MLP neurons of a small language model. Each row is named by its layer, matrix (up: input weights) and neuron, and shows model dimensions 112-239. Each number is 128 + 24 x the weight over its row's rms, rounded and kept within 0 to 255. Numbers have three digits each.
After each neuron's rows, "fires on" lists the tokens most often at its 100 highest values on Wikipedia text that the model never trained on.

L6.up995:120124159114165145141119188154139119127122145170131097125156074104117125157123159116089087105157167123106139118178096141096098106091141075167120099068133137110130151129123127115127149130135150140138105111091123119176128141139115120137147121083140095135104127089122118118146112130113098140075111134116127097133100126187103103121132124120147121131092167112101072097137110145118099148101
fires on: " |", " to", " became", " was", " took", " with"

L5.up4:127114142123111135137140128163123113126115162124117140138172101110101132093172134093128101102120128149140121144196114116116090122131133139110123126094104138143137120173175108147149108113106104123136146169133154095145161110133138132100098156149139138119153135150134098163130137105143134120112144158141135130155142098146117104059073092111141149160178173059113139130180144120092185177111
fires on: " |", ".", ":", ";", "-"

L5.up1858:122109144113149107148122120129117162110098114130121128126111092125154185121116155145166149171136109114150134130150090176118130142126211136158157096121147135120118152100117099140108158142079184171120111069113143106155086086122129105112110140140113129178107148177166126179124121131174143114101110154102160112124113154126119132148150108132133099161089155104130081185109156115170167091115
fires on: ",", "-", "rum", "studio", " 4", " 3,"

L6.up460:168103126158152097124127125184096151148106162113111111123099088121158120110125128137109113142125132131150114070114133151132158143149174153171147112137162163148099097152152128137157098142132130125107110050120142097157112118108133139163106111121146128130085123107109105128142127176127124137092129146140096162147098110072110132135119115136120074128160100158087149112090106110107146134150
fires on: "s", "th", "st", "y", " M", " P"

L5.up188:134150100122114141132173124147135073108099126099124134122095148126127093160148129095144136119157145103115132133128089143112122107142113133157108154117132134151107110104102127086126107105153163165131138112127139084128092121163146118166077119145104119167158161095149154128104130164145139131105105124127105145133125092162138086103127146167144104121175090136135141133108134163148180163169
fires on: " K", " G", "S", "K", " D", " F"

L5.up479:169121160149149116107136129144137128154120119138123100126112164154112115129122108097164119183120169098122106117133147162092114096142113118104083124061098116102148096141095129115142151119120106169129143105116096164134143124149092153139154120132089148124106136098136144112122116106096109140170164148119164105151107146156120171111107138175136149117101116145124125069168127122138100101113
fires on: " |", " of", " over"

L6.up123:164098098104144110199133146156118125104132110117146170097113149138143182131099134160139144106104150135142135133147140130086119141120153131121070130118159139105132134157122158142148168104140110132132119151140146095167099110130123098110181169117101137157120125145124141129139124132123161146145130122123089099116101117132100143159136140119145130117160114071120107110125155098115115104152
fires on: " ", "–19", " film", " Film", "studio"

L5.up416:117129111132154116143138137138105115168140177138099153165115122120146146141116131125111147115150150117147147114184109096109107093168149108156182160112163136112143177125122106132106138133157097132106109137146124069113107132155135117111126118131151107111093100106135148101127147059126107125111111107140113118125068162109136170116092089145151152101142134119109112162158138161099169109132
fires on: ",", "s", " |", ";", " +"

L5.up1742:074118103116170086112112173181125101128098137141126126135108172128180136109112118163145110130133130156103099149117130146114110139091133156098119137136111097123100136164136102111119150134109144091165148121137128121156122101112133142161154116144133132158090141140140106123140122130136120123097158155128101158143113118155102124148174140068161102100115116116096081135157147142137116148122
fires on: "-", " an", "s", "/"

L6.up78:163116140143092139174091103102115118148147135140141112148172169087137158105143122126114135114140146166138097158151131138091150089108167136153077097130183125098112118129121158101083158126099114139164153066120160123105117152109132137153149158125152141145104120102133110111128114122109165172130130137138123117139150128136171137143142123109192136075139104120132148106161136090147130129159
fires on: " "

L5.up65:124116144112135100108102135141151110125106146148107155145135149103123129121120120100137098142152130127161120125131126120121096072111118130124146093175100165114155117147146126121111153146110108116138083100142118124142071131117085132146128134128085164161159138150065094101142192127123128151133087119149099149120141138131095176097122124136144114138100168158146132156098131109116159099172
fires on: ",", ".", "-", "ed", " ("

L5.up1422:119093152115106128140117149136145131141117113129068137138162103162159092134117167164156147172078157155112119142169109145138177141117135120130130106155179157134124136161143096106156137150187138145152130112089152138081135154109107140109158128096119125160121125100093124150132125137167119155077114119091134113126142129137118167122114169131138159128093112116132129142118156137129140128118
fires on: "ing", " to", "ed", " To", " can", ","

L5.up1097:137143165143097159141153114132133113107100141122144108145097156175117135163146153130116110165154159121129164155137155107148115143125118140149131139173099086117117124149107144096119102075131114162123092116153133135093072129109121098070143151133142114089089114147105114176131153129172083085144121132166163138094119106164102183148091133105115120141135185117145146146119111156136143150156
fires on: " the", " ", " be", " other"

L6.up458:122111111136062127101156108129121124133115146110130178140137109140167160140114133135136137130100094133129086149149147177090134080152155153125124135098122157116160115090143100178114185126117101132125128106126120125130158131152153134116125098202117139109165114127113180126149147134127138118153108123124193148146159142127114135105069091141092106126142117115152156117167148134133131112124
fires on: " |", ";", ")", " GF"

L5.up968:134142105125124121119153137081152118130103148125125155150144138118146154102123075132166102130133183141152123139183117134146158099116145122108192141112133151135109068131144149100143120120143121113105136091146155154135123111084112118115127109118110137132125154109117104129121151112083151131126143083170130108137083103148108117165082122112158156066137152083126164131116115146115149120137
fires on: ",", " before", " eventually", " re", " Mc", " P"

L5.up1871:121149150096132151117124160088160114119109170125094143086141150192138137161138116115127114132147110123104121117121103123155186156103137113085091142132157104113182092161132116120157106164124126152102147160070160168124112116192135110145130108119125125113095138107134119125158133183150155142126133111135143127171169126128159142108144114111169140136124131137161172135163108105158088135142
fires on: " I", "I", "You", " they"

L5.up1279:118119129156149081119158139096110147154161151113132145135076134111130085127157103130098181152093109147139112085156139132123128131123162133154106122100086110169144171137087141106146131085172177151144148094125129102136120111113095102150150138094128096113139085116127109183088158118138131124099127143163136123135114132109165148120130123180097129118155161126110126148139132158125125149107
fires on: " \"", " the", "|", " an", " The"

L6.up629:124123124156158134112133135114131130142108141133115111126075102099122156140127134124149136186130146130163134096115151133129155164124100151112146098132128105146110139138171134122138066111104127149126119096169052151205106133110127141109105139151119128144140086122123123155155147096108143121157128125108114098111167150139123124125156130156129139103138125114094047143101136133125139126156
fires on: " (", ",", " from", " after"

L6.up945:146148134144173122098113161103111140128149138132076134141117127117147127154114115124128127134106114106146129134097173104116114114125129058127150147101114091099083169159089128136063159138126140130111097119087156118123155138116113135107115175155119127154087108163175161145127101147107167139153096156103111120088149126124133131064174095132109104107125140131148122141150135149111108119149
fires on: " would", " to", " could", " one", "=="

L5.up266:095123151134159084119138142120124089086113117158108108163135166132121145081101156089106087103089122169119135152192141138194086115110110124131127155109163129166118096151114105080134131128098136113163117127116110136099134167121124121116099091132153114132110145136083160099132114146112132096138124145124134145121122142120147139092140096167076125148141121165144159138148164128157125115127
fires on: ".", ":", ";"

L5.up1669:080161107130089136165143127132133148111129096152108165166114110132140120080149083113147130126171111133086149182144193065149122152142113174098162124119143093099130102121146137113142117144080108109099113117135147113112117152126143123098117153129130125123091176073181097117131118129100164158128128126174115114136146150113139160142117151154136098125094141131116159128096139111126146133160
fires on: " |", "-", " as", "|", " or"

L6.up1163:117108105117101128130124129101155120123139122125110106133153166104114116155151127132090161123147111123141124095111136144152156116133139103109188112157149102128083120098112123137129109103135082130168128139127130106082125150126106117153130086097146109130112133122186130144123136148125158142169133106111129112182164156098143151120093112142132138138104137139121113102156148080105139144122
fires on: " \"", " band", " team", " club"

L5.up733:104121142139112196139144182137125111119155145134133108127113120133108129145191124130125166162162088111156152129119166105110118132145091133102124144071150178153159118136099147157147140152125157150140120096144150137137139065131142129131089130111161130127098104126117124131124133157092130112123091158077150186127114154103135125167117121152126176181141109140123080109118112104139130103096
fires on: ","

L6.up1328:132120118137065116139137135131133129096146167149096115127120142133178132134084161103120112145078138125165144180125114139149098118192124151077125099139118138164106122105141143152111068147126128151099123110088133153085164091153150121146101135135103137135116108107142131110107137114098104143136174137128143144125130144125162122134120125105124111113128138156106143139151109157144119096113
fires on: " \"", " (", "\""

L5.up26:148155122137098155148082174099131126112107129137113162173138121161138133144164140141123111140154131089128121096138122158114151140148103149153124124075146140118135157146101138112127113158107138144092119115104084123092122133133166115111119105129147086129145138114121116134143168113118177101130082113103136106092186143108124140123084109062131096154116129129109110143138109141103139125173
fires on: " re", " non", " co", " un", " ", "\n"

L6.up1719:104132097163111135142157153118109121148105137141116106127095111135120148091135140152155128090154139105105154182148127128106147129126132097134159130080136160115163149145136098165110120118106117146117119125107147093132132071119151111181092153155136169119102119059108133115147148143142121108113140113129151143133115150141100152119087158154141108107144102119141142129138136178078100155117
fires on: " |", ":", "."

L6.up357:140129130193161115131093127131129109136135125135110149100107118085129121112129099098125199159151069103129119125114107144182164059150163155147142142099141126120121120168083114122144154125118127118141103122151135125135128082080104137097082093121127097101144127095146119133140163089147143120112116111156109121130132140119109122114082159102134172142124092095097089120159123126104166114126
fires on: "\n", " ", " G", "G", " g"

L6.up631:149116153120113093123138102174158106117121120082116139101092135117125124147104138120118119191134131166120120124089118104128107147135132138115111133127105158122144122152152118115102168157119163108131155131144127076124150144137156151116131112141134097166135122141146136138145127125169147116139128127166175147139075112101103124156178191162155141151126133123100110125070080101125117112110
fires on: ",", " as", " and", " at"

L6.up488:123134191120212144140133130135137130087137107109151136104118128151158148123113106138102156134092140152119111104162137134121124117160138139081136112091146150116137060128117157149108099106140092131122156105141089127110132135151117159129109163111162147136136141139161173127123158119114102119116123148147175133133129126117136121145075125149123117114156153146141155104146113111136145114110
fires on: " to", "ter", " not"

L5.up998:151130137135143149135107117170150125136143189132106152124149099101139123145138095152083183118090070138101160131125128141148105085146082164103149168144123140131125117128124133143151123082115140141127101085139131117098117126177155137148106141169164137121139130119123135131163138125108120154085126160194114070097164156111125107139116111098155120126112122113098102149072120108133137148126
fires on: " ", " (", " |", " -", " to", " a"

L5.up1662:102111087135125121122147138142103129074168122152125112138112121151107129162116125146125117112114109106148105159148132153102059103094144111162098151097081114121114096137132155134151136180153168126147130154133142128109054172126154106147176123146127126162157148153168120124167138122132151071101103103145111117149088129154140120073155132096148137130127143160097101138091171096138141132151
fires on: "/", " (", "s", " in", " to", "+"

L6.up941:101146105134113142167096130167129153149143126135096130104116168151114119105082156125143136132098121131106112145148137147114110128141136097129093139141138113125115095084126145108136143166101132145117152071111144182160101157164115165136130134109115137133094122104115070092171145128165119129119179114153127100146129153102121120141118072124118104138124169162125150118100166129082137140196
fires on: ",", "+", " (", " +", " second"

L5.up456:129116104094150114112155063172118148118167118150101138138069123122138124105112131110118136159165125158107119183179094112143095091120150077136168123149145127138113146083145112116180153093149139123089115118146157114130126166128116121114119135131188141112115129147063103106103165097136153104127125130130115108124118131112102168118135136151128149104100139179146084124071114125130146114139
fires on: " |", " 5", "Gl", ";"

L5.up887:163178132141110129169113174086144155116134129098135131148145166158155160166122107129139131129116151145120142100162126122137100151145170123107093180138130131105121120144161112112117135101138121100087168164127169112147128129128160113152152092137140139138077098077115119159133102132130077120151099130125156086128109143126183136152143097148114143140151156117139161077107087131153158101121
fires on: " ", " the", " tournament", " sa", " were"

L6.up732:104115135150113131109175111095121116134143115132116111161166120163113151103102086132138103102137148118144140152128129168119096129159137149117134174097096126179112119103072134111134141135165124105121139123130116151142090123142145132154147094144089126114109150159141147147118142091091120108138136097101066122119142175079152117159168122212130120128155086130142167118127083166127160103130
fires on: ":", "s", " said", " (", " addition"

L5.up1577:152124112119153128127139152141141153120142146110153117174174156120148110099112136136139142124122120131126172149126139185144146150101112121147129184124135061154124119125126160123133129142145161159096157158130104133156138168105099092121147132115113114115132116138150159127150095128131149113165090156109105137112120116123134098132133139158156156165141122171127166135125114176181141129150
fires on: ",", " While", " Although"

L5.up339:197117131107142107129107173150135118172115131129114102126093142147140116119152090121127098143109136131139131140154143107107127098115166151105122125112120063154122141180140128110102108134062140145146130141131104143147069162114103160141099124107174127125156106116076107144141133168146178126118092126137142112112156111099088080101124108127123120135134157127110124113126112150142163116175
fires on: " in", " such", " a", " to", " second", " third"

L5.up1292:147102161105146110148125141159127114089177081139123134147115181164121120093161118127126131149118094138154161201128147131117114150154146118120150108178143071160092086145127129109113110160130154099141103120139081134113132148168100141093139141167133118131122158110160136142139122112158097138096125198118107158125117120134122146131111110156116132102100123129079145122150152113167132117126
fires on: ",", ":", " that", " as", " ("

L6.up1298:135162140142116112110160116104124111131141131161165142132129129106091120119151149083154102153165160125102137135145143133114125116099179111121132137119101157146136114125137111159164112104122119125145067129100086121141081097098113126133126099119124149124127126155148108103137128149168138119129119177167147087137168135182083124092124149140150082087115143133184165129088115144143137155166
fires on: "S", " K", "s", "c", "P"

L5.up413:062155105153070113101138126156104173102156148110087149111143097113139140118154089134125167134087122117118143163121100108115146142142154141096112091096121152132099135151149084091133181098150120129118176122121141129129142152125129119110110133194131088149136131095147103136131191133093123142115122127123155156105125167137150138107117079119113123101121117132105113100112102149096092131143
fires on: " \"", " (", " only"

L6.up1479:154107093168122171119109175110114141160150121115147130111107121143104136129183153150145137147134111156148127171136170129116119076110150113148114083108106120187170149140108130139143162129097094137145129131119130096111078132125153167104114145086115116143115113119134141108132131138120127144133103145108167132136110147096175144156111099067076110148147095154124115106111123131095105111118
fires on: ",", ")", "W", "^{2})"

L6.up540:093126123120109114148145119117139139172122110140121149113165131120124099103152129167088154133121107145113117101115085113119148145134174136142117202107168120145113093129122160155174141132129151132142165107134129093130160148147144176118163149143147127147170084107149140132128115124115118153099132098148137133158087167106157158090142133160139154132131111110108124096156100144139137165115
fires on: ",", " who", " to", " which", " also"

L5.up591:109159129117145134143110130145131159128163132141113163122105090121144097133108121120145120166064139159130155126076139122104109083097133090154121156094111140099138119143120141124121118073104126109132110116143182124093121094115155136158105140136139155082125152137091111170175140134175103127104151128164147146111118104183160124112139134111166151128123135143151102152111156123137140169137
fires on: " the", " a", " ", " for", "-"

L6.up309:099158149099102189103136117120109157091139099078092117103122135103142200074130078145119188133143103113136138125111161100112121129134122070126113152116119196130120123141133121135154114152102176175169151117101120106140164094119122117113107153134111127113110080097098120099107122140124106123122132169114120130175153141128127128122148129177126145091135144082100117088129099115157120128091
fires on: " and", ",", " while"

L6.up198:152136086094124071159135090163075112166123148109124132105192166114164160126154110111153144152151120157132123130140134158101161153122116173106110164083132155124070155165150121149124131129144111148111119118124140088137119112158141134088132151130126095143145133096184095102135129121149122157142137105154134115131119075115102160138128188155131146139144180142126135137113154134096149166132
fires on: " |", " No", " Men"

L6.up1209:131070111154124170099096165140085127089172170175118132105118119116154148099174140152129178176166129138133098095122146110127104159111084142165136083130105143151160098163090142146105167116136130143128134103142170122102111117108141139136125137106124110111088113090126176098125123152125143127124143135096155121154121139141184131141133159137129133124129136134120138122151117126104134113123
fires on: ","

L5.up1481:147102144137081137113129184099147109143110141143124106130135132154146067124152132112123101131121120124103120168083155121084110126115090099115130076108078162153128174143116155114136143174122153108163099110103110104098127095141158127139149167140124148150106094163109140118116136117137149097128102115152148130166155160131138112133150095107084144100149146165097159115186138167149157109151
fires on: " |", " to"

L5.up971:156135110128142135125152156114117127148123151126085124108107128160125122095120090095160125145107113146176127113136123147122153131104141155115109116105098114125140123161145117115145073138130160117075108096117141145158135125125112134097148134124157109108101142130102105079148119133153145161088138141134142110091114182119101106135094128132126091139134149168082144115131076140141100163130
fires on: " the", " their", " The", "s", "The"

L6.up604:140119106124130115090136150114123103081115116140121161161157107127114143155093158113078161128087144132104102120188173121124165159082141133119146133166111116108059130149115087105138177139132162139126109129141119134121143137145110124131120155130142155106088178130148166144115120188142118141103132090138111093133133118107112150135115157151157126111121081161135149065135170139148100093132
fires on: "s", " has", "n", " had", " that"

L6.up113:148126128140119079164104097165114085141151096094135118119127125125093079082099151146153144101119123143108126121090088175131107170126167102090089100153135119080138166096114110159110131129091124135136117117103140137133139102145146121147136088099160116170089100147101150109093120134146162111142130144108106146176160113109122140159120163166118149116141133121118102083142129136113139179162
fires on: " |", " and", ",", " v", " for"

L6.up1694:150164132117102166127136157128124119189154112117122112123083112144128108110122093125080124169138159126106133125171099138116131134114098105138091107125115101136147142142140176115111083112191127087120105097126100120132144200163140129121143096164102125091141128120093108136150123126126124109134143146144139118120157074181178097133142089148145131142113153143118122112119170114135130099121
fires on: " S", "S", " other", " most", " South"

L6.up1650:125173166158079109148136113080106127143153133145098135136113130096137112120096128144116154097139106155119143137156131099138130132174152139108124142147065124116125134096123150165107130072122129132141126159157135137143123132117130130159118144132100151140110098104170120213103100149135133153108151120187079116121119096118089137158119137143166109137148174106084143115141154115124105087086
fires on: "-", " Graham", " as", "."

L5.up1184:124168134137120163135140120131101126089119123158105140115124183136130147149139092111122153127130128157146156147140094154089136128106107143116132126151109119107132081143118116103168125165143120142139099141109146111132135145162077138126108124115129134129172160108172118117125129119122137136116121188107081101102143151095124149133120068129140081112161114109135121120143144161181131120142
fires on: " I", " also", " title", "I", " score"

L6.up150:161128154107105114099155161150145126146125130149117138134116103092173101111083146134142127123136146092123120110098137130127129107135178146152134112146131158104147135160107054149147113135108096139087098142090137107137097134147128151094111123129101105119132117106120132150164142115181137140143129157109167165099093139131165162124128145119119147138080144171136155158108096160113100104122
fires on: " a", ",", "E", "\n", "A", " de"

L5.up1242:140128110144156130118146090157135128139128187101111090091129117139140104080169127123125091115118140099156142125121117148050121135141121154114147172167158119146126138128114169105154116102126140118126127091069109091126137074165133096122140133096104140134115173127128139150119132142137112096106132123153167175120136131086104071110133143137123138116110115133134103151146086130135141133124
fires on: "s", " the", " which"

L6.up1894:154155131124108111127142098130139130108106143116122133149110107142153168104177143093103153167120111145136141110106126135092101081125147171127158143109149126092161120171108101144134095146141082132098077164122140111097157118122092104079132131082082129145136109137136116132165155125157126125133098150140123131140113119107100149146176149153134090143112151103093150123148148181147150122123
fires on: " |", "'", " 5", " 3", " 4", ":"

L6.up1357:148130157106105105116125157119120144152122089128115148160149110110125113117062140114146134148096099097104171137085103114137148102119140105099102122154153109113088135125163141137119159178114132139147160102139092093089152087092122090133154143160106100131082129155163164102121150148111117114139173127131096137098162146101113132171147129141138132159119139152135128145162136102169151117125
fires on: " |", ",", " that", " made", " as"

L6.up1689:143094120178133102160160128124129106129126122149129099105144129116129135094135134147092130098098124134135125136109095111111098099113149122136146090120134140124146099183106090130076085162119105113106144125092129116141117132147125122091130097148140092161149174104101152161131124084121099120135126163120136176140131117113129093117158109126118118167159165117141174165119157123120156164102
fires on: ","

L5.up1295:154125137147108153117113128137144137104152133126110153164112144150121151171142116153159162116141126141133097110141138081123131125141134132145135129110173080128103078131154117146087161131078122138118124140103162169145108102097111176123156168128118144157166107157137091129131134115044098111124147093165135133169124140094130097121110125130144103137134152112146109123142138122126157115100
fires on: ",", " to", " not", " by", "—"

L6.up1523:143160074138162163134153110107169099129142117097101099112144164128167163096120149137116136140091096085111132100108148162098133141146085104152137076135120163131134094149168132142121120128139146124137128102124101089130150111126160149128134108102143116132125147133123148089165101106141144096173132148137140126137083129099071106149116128165137159158126072111119138086101120155195150108092
fires on: " (", ",", " and"

L6.up327:106062149141146131134078068152101125116086141158108145106127109125168163156162110071115128157125080129085149137151131131101159114141118129115119121116132112097129119119112090139111126112127105123124112135167112131182132143109142160140175117171177146140138216078145084136121126119105161124143100102113108126136124117130129099104161091110126142112137153111136094145122154149132149130142
fires on: " for", " as", " in", " acquired", ",", " ("

L5.up143:113128175096148108128131154120129112122154114137109132087105113131162133174119129089123110158138119154134115137080154108093145177111093138129158137132166137124114155156134181166105152108115158117134163147170125121129140135141080130136116140156135120104062154105136134130122093125107149149145129116102142107111090138103095097150112159136137128134130131102085096182104144138110107134130
fires on: " |", " on", " in", " for"

L5.up368:152114131141125109133134140096162138107111144132078150133134151118110133137096132120066117100132169159134105108156112092105130113148115121125170139157088093109106159138111117173152162129135125138085109102121159102148141143105096135107131117100171138169101088166118095144170099103115153147154131135158136135136150119123145070115092127140125103102137159115115150089142129105074133056114
fires on: " The", "'", " the", "The"

L5.up1338:103145125133119118134126120159139133146136128121087111150088133177122112135105161151147140150130174167163120172113166125121080129122126083101113157123144083158125082123109155113090132146077110153121111131110159097142130156166067183126164122126135127103109123132140083114116107133123111109086156142126085131114101114171137123128125146135095112145115133158089135141134109126151153145127
fires on: " of", ".", "-"

L5.up642:162105162127103148083116152166109146138146135126114129131093133131136099102105178130092112190124145142127111140134156084112164126130154144096133146093188146139134119076095123148138132110107102163139108114135158119110139110157098142136097116137107132098173131097115140130110163118122146127156112100118115090111105132142125099148104125076092158141108110127129100090105119122120139104119
fires on: " to", " of", " for", " in"

L6.up170:139133181134107170128145112104087117131099128101074113107102158100130116143075120076158105137117136170131120091137113098147107149105128164154151128103115085147137153097152179117178138110104111131121132122132148127166148195103128139155133155155165112134147120139146095151097176150117121138169111150147121122145125134148150087126117103148127129157172122137100085094124106110124131176135
fires on: " |", " title", " the"

L6.up11:138143098116085119116126115128079095163094130147089119143139098085099162143162139153111170104142102128142136182149140123120114103130176130126150155125148134075082138091176118108099141158126113146141120154154101135166128110159117132124145085122161088151077087120141105098066152157148150136118115171157121117151129114177110127144138145155147150115169155125096124167126177166128142142160
fires on: " |", ":", ",", " and", "."

L6.up1649:113139119107138116171078153157124093169164138173169088122169106133117116145119131113133131144128128148118134130136162117142160080128152154148125118115162093117164134099112117141141070132132126172164104094102120098112120147111107124113163105121107094159126138127121136104143123138118125084163117130108121125103114087130101105130112129078128076096126139119105083143145145143165119103111
fires on: "\n", " |", " to", " John", " de"

L6.up1675:145108166149133110121118133157135110145129169143141130125152114124101146088121080140121123135125119143130074116129153125149154086096147145131108085142102099138157178152121144133133139096118145093103108141125138161183138159134129144154125132093169110143084115107077149074128198101119126135154149072137148133131092139112106132139083093110157097165129149165084117109076148109119123151134
fires on: ",", " and", "\","

L5.up1758:100084153098106132129115110153100096113104145090118112153109174140107150107130141118116104110154100117124125114128123087135139118151155128088120095081053092109085134105138085132147155129109157188088140127132139099103151127129154195121119160111160104101113112143129150112157175118113134169079139164176102101104122080149136134119142156122144120134109157171151157144165126102162169117122
fires on: ",", " have", "s", " that", " has"

L5.up488:122100126169112157127150088134112123133094142105127091153108132111129155106138095135108121115136156156110120117164113115140078137160127114116105096137071081177146148133126127119150119102115110132161104134124092145129136138087154097162156177159137138097181129123135143148138144149133147136125134158137095168116101122105119146116164110111126132070134151185107130149122144142123148137099
fires on: " |", " –", "|", " year", " attended", " was"

L6.up390:103135149135099109165132124148141122100169083154141118152158115103152117135117116166132114184120132134138095105105110101128145125109110102121110132141219112133126132151171103149121120127095068155112141100117103110147111112131097095133139096148158130101155081121129136122123146137144139152130108139146145126152146133161106131140134137132117112120163092191175134131115092116138136125099
fires on: ".", " ", ",", "\n", " -"

L6.up1527:109135064113128142163076108100108124121115143120100165109137116137124190136158162129146146140183206143108117095133096143123121149075117107119164113130129109122143143099118172131101090150145131142160110138100142115124114119131162094115139126143134120090102147138105171152166123109127136141128139139163134137111139134124094142130134127133165123149153120143100132156188159146172116122121
fires on: " has", " who", " He", " also", " and", " have"

L6.up1108:079120168135125109127112145093144161156105115103113094139122111108126134143116111133090145124171109151044131112093120117119121115138118123153107115125101137110150108128100131111119146159084160171119136109104110120108124097102143114142126171145131113120075142114138120160160164101123147131132114126132095133138142140106136149111140133125133129123160127133136134129102079168133171127111
fires on: " for", " and", " Suzuki", " ", " re", "/"

L5.up1617:119115181086125173156099127120143088093114139053130202153154138121125115098099151160119124127127096099163107119088128114101120137144142102121142100092110107132109119099138120131092135154119121111109120087131170102091117167129120129130123162164171077165089113126165127133153134122173094165127101112178116138139141103131126137104143121126187109149118152124165139151107140138151142148128
fires on: ",", "s"

L5.up1556:084102131135139136083119097120139096101131128123120119125110110084163144138133126159126143120122121146138094145108134127118128156073099115070087140122113102150126171181109093127131100130110118139130152110123096118142110135133139126115099102158157132111098137144109100127158124132135126174143118098106102124134151124169119126154106143161090110113133130161142124177113096114085114124092
fires on: " after", " from", " while", " during"

L5.up123:160126132205112157130134144107104148116134101130125131079106116145123135137151148186080111107119133153134122149147113152137157136122111130106115177095100103135119130126129109083141093126115142155102141130132079112155164130123116103159125088144128156143146138125124127119131084130133127139133140096179127151116125138119122130114100155143133149114146083151122145128084166145139148142093
fires on: "s", "m", "r", "t", "n", " \""

L6.up767:124133178128128152121152128139150123096134126165086142124145142116140153094176204125128120128157115111092157170142149142119120115149141118107187112113098083078135128134145146168112140124139116164144122101097134125170135089134133103124136126143113103156126134101086126122089133099119149139093114157102185159096098108083126146185115112118145130107106111107145104137147128158133153123140
fires on: ")", " to", "ly", "s", "ably"

L5.up841:175105136131113141104144140137115127109133162125087076146131096135126125142120118145108108119159130117107201181123128102115112153120093144121141091125134106136166101119140167119149169102139099126125091122095139128151089146131149118114130123166143097128119168119110112120078125129140116166139111130119086113142106128118148109098124142131118115151127145140131095126113118136157153079154
fires on: " number", "-", " |", " record", " least"

L5.up1751:142136117123154162112096158144138123092127142156095126167135115098133163161171158115116149110162140129173138098130098112093118139153136143135103124104172178169155151117162146094118073129097140131123123099132172111127137157141137146130114117121131132140140136084130104078128102136125100088090123146142140151144100183121141149176134128155136124091115158116132126141111137095180145136097
fires on: ",", " and", " at"